{"hidden_size": 192, "norm_place": "pre", "norm_eps": 1e-06, "attn_scale": 0.125, "init_std_o": 0.0, "optimizer": "ademamix", "decay_shape": "sqrt", "final_lr_fraction": 0.0, "doc_mask": true, "z_loss": 1e-05}
MLP neurons of a small language model. Each row is named by its layer, matrix (up: input weights; down: output weights) and neuron, and shows model dimensions 16-79. Each number is 128 + 24 x the weight over its row's rms, rounded and kept within 0 to 255.
After each neuron's rows, "fires on" lists the tokens most often at its 100 highest values on Wikipedia text that the model never trained on. A number after a token or word is its count.

L3.up668 [141 162  93 109 138 118 121 136 115 100 149 136  97 165 157 158 107 152  94 166 114 125 109 118 135  95 122 155  90 171 112 130 139 105 128 132 160 151 137  82 170 104  97  73  92 136  83 136 147 129 137 133 130 107 142 158 124 110 130 139 111 104 105 134]
L3.down668 [ 95 128 158 128 142 140 124 130 140 102 122 139 227 159 146 110 137 141 133 107 135 125 101 110 136 134 113 115 120 106  94  95 148 154 104 146  89 137 148 141 102 138 127 158 153 124 130 132 114 138  97 127 131  72 117 115 148 143 133 136  99 151 117 127]
fires on: " was" 15, " res" 12, "re" 11, " cons" 6, " Res" 6, " prov" 4

L6.up425 [153  73 192  92 110 114 144 144 111 159 161 124 124 158 128 135 101 150  83  93 114 110 129 151 163 139  98 176 114 138 141 120 149 123 119 129  82 147 151  97 176  60 145 126 122 145 186 102 127 164 135 142 176 116 121 148 102  92 178  96 112 126 134 112]
L6.down425 [139 145 125 117 150 152 106 149 110 130 106  79 154 116 159 142 109 121 128 134 152 112 137 127 139 126 117 142 123 119 127 102 120 143 179 113  97 127 137 128  79  77 128  96 168  74 154 131 155  96 141 128 130 188 150 130 119 101 164 130 132 122  93 117]
fires on: " pl" 27, " sp" 21, " expl" 14, "born" 10, " resp" 4

L3.up338 [ 92  90 137 119 131 161 114 149 139 128 114 150 127 126 138 143 115 120 136 158  69 132 119 124 135 137  79 153 135 128  98 150 121 145 108 119 112 120 107  98 133 160 119  73 133 128 145 135 164  90 111 143 110 129 148 126 120 135 142 123 103 103 123 141]
L3.down338 [ 95 109 159 148 139 150 130 105 121 134 115 121 102 160 144 134 119 121 145 118 166 138 151 167 106 128 133 107 122 132 136 138 159 131  51 130 138 122 138 154 142  95 104 129 114 117 169 102 127 161 132 108 163 102 114 132 143 159 131 100  99 104 125 125]
fires on: ";" 39, ")," 15, "\"," 15, "," 12, ")" 8, "18" 6

L6.up532 [123 132 132 137 118 105 152 130 106 151 114 108 113 104  91 146 107  80 133 157 110 150 113 137 134 146 117 143 117 114 111 164 145 194 145 143 138 122  71 111 145 134 176 107 139 135 132 151 180  80 153 104 112 115 194 151  99 124 120 156 154 104 110 121]
L6.down532 [116 124 118 150 135 147 101  89 111 135 178 128 143 127 104 107  89 104 160 109 133 145 118 123 155 137 176 120 121 146  97 120 183 176 124 159 158 106 114 142 125 117 135 149  89  86 147 117 144 151 110  74 135 136 137 103 161 122 141 134 135 101  98 140]
fires on: " |" 84, ":" 7

L6.up22 [158  81 149 120 111 120 121 134 121 112 131 112 105 128 140 136 117 114  98 139  87 145 116 116 140 110 145 112 148 124 155 139 117 125 115 119 124 122  88  70 163 135 182 118 147 161 125 171 125 130 143  71 122 112 181 187 112 129 109 164 149  84 105 135]
L6.down22 [127 162 128 152 103 164 103 113 109 156 162 127 108 161 119 135 101 123 153  90 148 140 145 166 125 132 161 136 120 111  79  96 154 144 147  93 130  88 107 131 100 110 121 101 102 127 101 138 160 109 137 130 136  90 136 103 168 154 123 137 186 142 112  94]
fires on: " |" 94, " p" 4

L4.up96 [107 120  95 105 146 116 157 137 149 171 150  69 112 126  77 136 127 105 139 180 106 126 146 142  92 160 120 119 114 131 155 110 117 170 127 156 120 152 109 114 147  72 167 121 118 173 129 156 170 122 166  89 120 120 164 145 143 102 111 151 138 103 118 156]
L4.down96 [120 161 108 119 132  91  98 166  82 148 141 147 148 130  81 124  88 120 147 138 130 161 122  60 108 176  93 109 113 131 117 126 139 151 141 141 151 127  91  94 136 151 156 157 100 143 114 143 139 133 129 125 149 158 122 174  75 151 163 145 114 131  99 132]
fires on: " |" 44, ":" 26, " Pre" 7, " following" 4

L9.up599 [117 151 147 112 151 192 120 125 122 141 134 120 108 150 101 157 103 167 146 156 122 145 136 123  84 141 128 104 133 137 115 113 103 150  83 127  97 123 139 133 174 135  85  90 149 117 141 129 135 166 153 111 166 114 117  94 154 104 130 116 111 161 166 184]
L9.down599 [136 177 130 163 114 105  71 127 133 123  95 140 154 102 134 140 159 148  74 143 160 118 144 118 148 147 109 107 134 117 152 150 128  98 115 197 127 138 125 148 168 138  94 154 131  78 124 154 114 168 132 119 141 123 180 101  96 108 143 126 106 154 137 119]
fires on: " s" 60, " bel" 7, " con" 4

L3.up93 [ 99  99 115 102 162 142 120 193 104 102 147 113 115 143 131 135 126 129 120 135 125 102 106  72 149 141  93 160  71 132 132 178 133 147  53 126 128 124 115 125 131 110 118 105 165 137 144 129 145  90  87 125 101 110 120 113 103 101 151 144 113 104 105 128]
L3.down93 [ 81 139 133 135 146 124 102 148 152 130 147 124 120 130 139 146 133 165 112 170 141 124 124 107 131 143 145  92 142 166 103 116  90 113  79 125 150 110 101 121 111 133 109 156  91 111 144 126 138 142 168 133 149  72 113 111 124 167 149 168  61 152 114 116]
fires on: ")" 45, " L" 29, " M" 14

L9.up101 [106 141  81 136 139 110 166  99 136 119 100 134  90 116 106 138 129 153 126 104  89 124 111 103 135 163 122 134 115 142 168 120 100 111 125 110 102 161  53 150  93 132 109 142 111 165 120 124 144 148 179 129 127 122 141 139 126  77 106  97 112 125  98 144]
L9.down101 [ 95  98 155 126 167 139 137 124 109 110 152 153 173 103  92 131 130 141 167 135 135  81 156 133 134 171 105 118 122 132 131 107 144 128 152 144  85 143 115 180  91 128 163 141 149 138  92 113 111 133  81 128 126 118 152  64 137 156  99 114 144 112 166 124]
fires on: " |" 21, " " 19, ":" 7, "ol" 4, "z" 4, "a" 4

L6.up379 [150 158 154  78 103 116 133 133 125 112 121 106  95 140 122 125 129 114 120 126  98  89 152 127 171 101 142 131  95 172 128 161 183 161 105 116 146 102 110 156 160 132 119 117  46 109 136 109 133 113 113 116 123  80 139 177 111 135 140 163 118 137 103 142]
L6.down379 [ 77 116 133 124  79 152 131 141 144 137 105 169 110 112 118 102 148 160 139 164 121 143 126 111 136 156 117 112 136  90 171 106  94 127 118 162 128 176 136 124 135 128 140 145 136  90  92 116 126  71 129 156 126 128 113 129 105 111 145 166  93 126 118 101]
fires on: " ch" 23, " Ch" 20, " Sc" 18, " sc" 15, " V" 9, "sc" 4

L6.up190 [158 155 111 119 152 157 162 108 109 122 125 125 124 146 129 138 126 130 100 111 108 114 126 128 144 170 125 126 108 161  90 134 138 142  95 103 102 159  97 146 152 113 153 100 170 145 146 144 125 138 111 111  85 104 159 121 141 123  93  78 124 134 110 149]
L6.down190 [ 76 129 141 136 118 155 126 152 152  97 142 119 180 138 122 140 123 131 138 121 115  92 161  94 131 165 135 146 160 121 139 170 134 124 134 107  88  97  67 148 141 132 107  93  75 103 129 116 108 147  95 117 129  83 138 139 143 126 169 107 139 183 149 116]
fires on: "'s" 19, " |" 15, "A" 9, ":" 7, " \"" 5

L9.up393 [138 136 157  86 144 132 155 115  91  77 122 138 116 169 130 150 111 145 129 147 157 150 134 132 152 142  92 129 122 180  86 153 178 133 109 127 130 117 142 131 160 152 157 110 108 171 154 192 135 135 157 127 150  98 136 145 153 122 123 128 144 106 156 132]
L9.down393 [131 123 141 118 119 123 134 104 144 138 167 147 155 120 133  88 146 156 133 116 165 126 134 129 117 124 164 154 134 104  90 121 119 114 127 124 123 133  98 166 126 121  97 110 158 117 152 129 137 130 106  96  96 161 155 142 155 131 133 160  95 118 105 125]
fires on: "D" 16, "S" 14, "qu" 8, "Q" 7, "em" 7, "ele" 6

L2.up535 [146 118 104 115 138 161 153 149 110 130 123 126 111 131 127 130 126 110 108 143  63 129  84 113 107 149 102 150 129 151 148 144  92 114 119 118 129 161 101 126 129 134 106  71 120 146 130 135 167  83 103 119  78 120 130 123 132 138 155 118 137 105  99 128]
L2.down535 [129 161 120 102 143 104 134 153 109 111 161 131 106 152 132 189 134 120 132 144 142 124 138 176 134 117  93  93 128 114 107  88 107 116 122 125 159 142 151  98 127 109 171 116 110 141 123 151 115 133 114 154 126  13  87 114 148 139 114 154 122 138 157 114]
fires on: ")" 35, " October" 11, " January" 9, " August" 6, "]" 5, " September" 5

L4.up713 [126 149 120 118 125 129 157 147 115  82 131 135 112 152  88 151 135 108 164 114 100 114 104 152 132 148 114 120 112 142 114 143 128 195 127  83 147  78 120 113 122 117 125 132 139 127 105  84 114 137 150 100  78 103 160 138 119 151 149 152 170 101 124 115]
L4.down713 [ 95  73 139 119 115 122  99 101 144 181 158 118 158 123 119 121 151 113  91 138 126 180 141 141 142 132 112 134 129 151 105  89 122 151 126 121 168 107 104  94 153 126 160 162 124 138 126 130 180  89 132 107 136 135 148 127 150 127 109 125 170 133 129  95]
fires on: "20" 55, " |" 31, "19" 4

L6.up382 [135 117 136 153 144 168 116 115 161 135 133 136 126 174  59 145  97 151 104  94  92 105 146 145 167  97 119  96 135 174 154 115 107 137  83 124  94  82 147 113 127 107 134 144 106 136 142 146 165 129  88 107 160 115 128 130 130 125 116 151  82  81 163 129]
L6.down382 [131 129 174 106  94  87 125 130 136 156 147 136 142  77 140 134 122 118 170  79 115 129 166 145 111 125 179 158 151 130 147 173 130 117 110 139 141 144 146 150 142 148 150 106 119 137  95 144 148 122 119 105  95 141 144 120 102 136 132  97 109 144 112 133]
fires on: "h" 17, "n" 12, "d" 9, "b" 8, " al" 8, "a" 7

L6.up752 [132 131 125 132 117 117 103 129 121 166 122 139 129 181 117 135 116 184 110 142 108  72  98 112 126 121 130 113 132  80 155 155 101 111 129 117 114 170 106 152 125 160  60 144 111 124 127 124 145 143 106 145 135 121 110 128 118  63 134 137  89 123 123 114]
L6.down752 [112 169 140 148 122 184 142 161 109  96 113 140 156 161 109 123 103 112 109 121 114 166 149  97 172 149 131  82 132 182 169 120 128 115 141 143  83 145 129 108 116 140 129  99 137 133 105  84  91  95 169 144 146 121  82 110 108  92 149 132 153 118 159 174]
fires on: " ind" 15, "ur" 13, " inst" 11, "inn" 6, " |\n" 6

L6.up445 [150 161 124 102 142 163 163 127 124 109 118 132 118 124 152 136 100 117  95 119 100 107 105 137 156 129  84 157 131 160  95 153 145 156  88 129 123 149 147 119 165 148 131 115 113 163 130 162 128  91 122 110 146  93 174 125 117 151 133 143 129 112 134 156]
L6.down445 [ 79 141 127 133 108 106 105 127 156 129 138 146 121 139 145 120 121  97 133 137 185 137 137 110  64 150 105 123 123 123 143 109 137 110 130 159 151 125 115 145 149 143 144 128 126 132  98  90 164 116 105 149  91 101 130 108 146 132 120 112 128 168 116 119]
fires on: "S" 18, "L" 15, "M" 14, "R" 13, "D" 10, "B" 9

L3.up132 [ 57 144 127 134 164 142 141 159  91 106 138 124 124 159 129 135 114 126 151 136 112 115  76  83 100 143 105 109 123 156  89 156 129 155  87 144 117 126 130 151 145 154 146 109 128  99 143 184 172 112  75 162  77 125 119 128 162 125 152 137 104  90  90 123]
L3.down132 [126  75  97 109 170 143 138 112 132 116 180 126  79 114 156 138 141 143 155 199 130  99 124 134 149 110 103  83 127 164 135 145 132 102 177 111 153 134 122 133 130 123 106 135 110 115 174 140  90 120 141 132 139 137 134 117 162 141 155 145 119 134 176 160]
fires on: " it" 39, " him" 32, ")" 25

L6.up133 [142 142 126 172 133 140 118 135 151 144 143 118  60 122 142 149 103 136 127 148 148 150  86 156 160 145 132 144 119 161  73 119 164 118 119  77  70 147 156 118 131 159 128  83 140  99  91 132 140  83 123 126 154 105 165 118 119 149 140 138 116 123  94 111]
L6.down133 [135 151 131 131 132 159 140 155  87 118 121 142 104 133 126 158 123 144 131 116 136  79 161 101 149  98 142 126  65 146  79 132 117 155 165 100 141 130 173 124  86 115 115 150 101 108 170 164 107 144 144 131 128  97 139 133 108 144  93 126 185 152 146 113]
fires on: "e" 26, "-" 13, "em" 11, "er" 8, "is" 6, "ut" 6

L4.up233 [123 157 141  92 168 120 147 154 146 145 126  95 127 122 172 128  87 144 102 111 145 130 125 121 110 161 135 154 111 144 113 128  93 107  93 117 114 205 131 168 115 101  96 112 134 151 131 103 180 156 152 121 182 109 126 141 115  98 112  90  95 141 165 136]
L4.down233 [ 72 132 109 121 172 130 102  91 164 159 135 113 156 153 162 120 101 106 109  84 150 116 119 168 108 168 106 169 118 135  87 114 105  96 173 147 108 116 157 154  97 165 137 145 124 149 134 150 177 108  73 112 141 117  92 107 135 133 165 170 121 143 105  90]
fires on: " inter" 17, " expl" 15, " resp" 9, " bel" 8, " sp" 7, " l" 7

L6.up438 [114 181 186 121 135 132 130 135 115 151 127 137 119 159  51 138  74 133 150 118 126 136 113 143 195  98 141 114  89 142  92 146  95 122 100 102 122 117  82 127 125 135 148 129 130 146 127 109 114 143 177 106 110 112 101 143 156 147 125  93  75 148 120 163]
L6.down438 [127 144  91 110 109 148 107 123 123 132 162 132 165  98 173 154 150 141 109 144 157  99 132 105 107 147 138 157 109 139 136 107 131 121 133 158 132 139 147  88 137 100 109 139 141  82 122 182 144 125 120 102 120 106 125  76  95 142 163 147 100 133 128 133]
fires on: " s" 49, "j" 11, "q" 8, " bel" 8, " el" 6, "ol" 5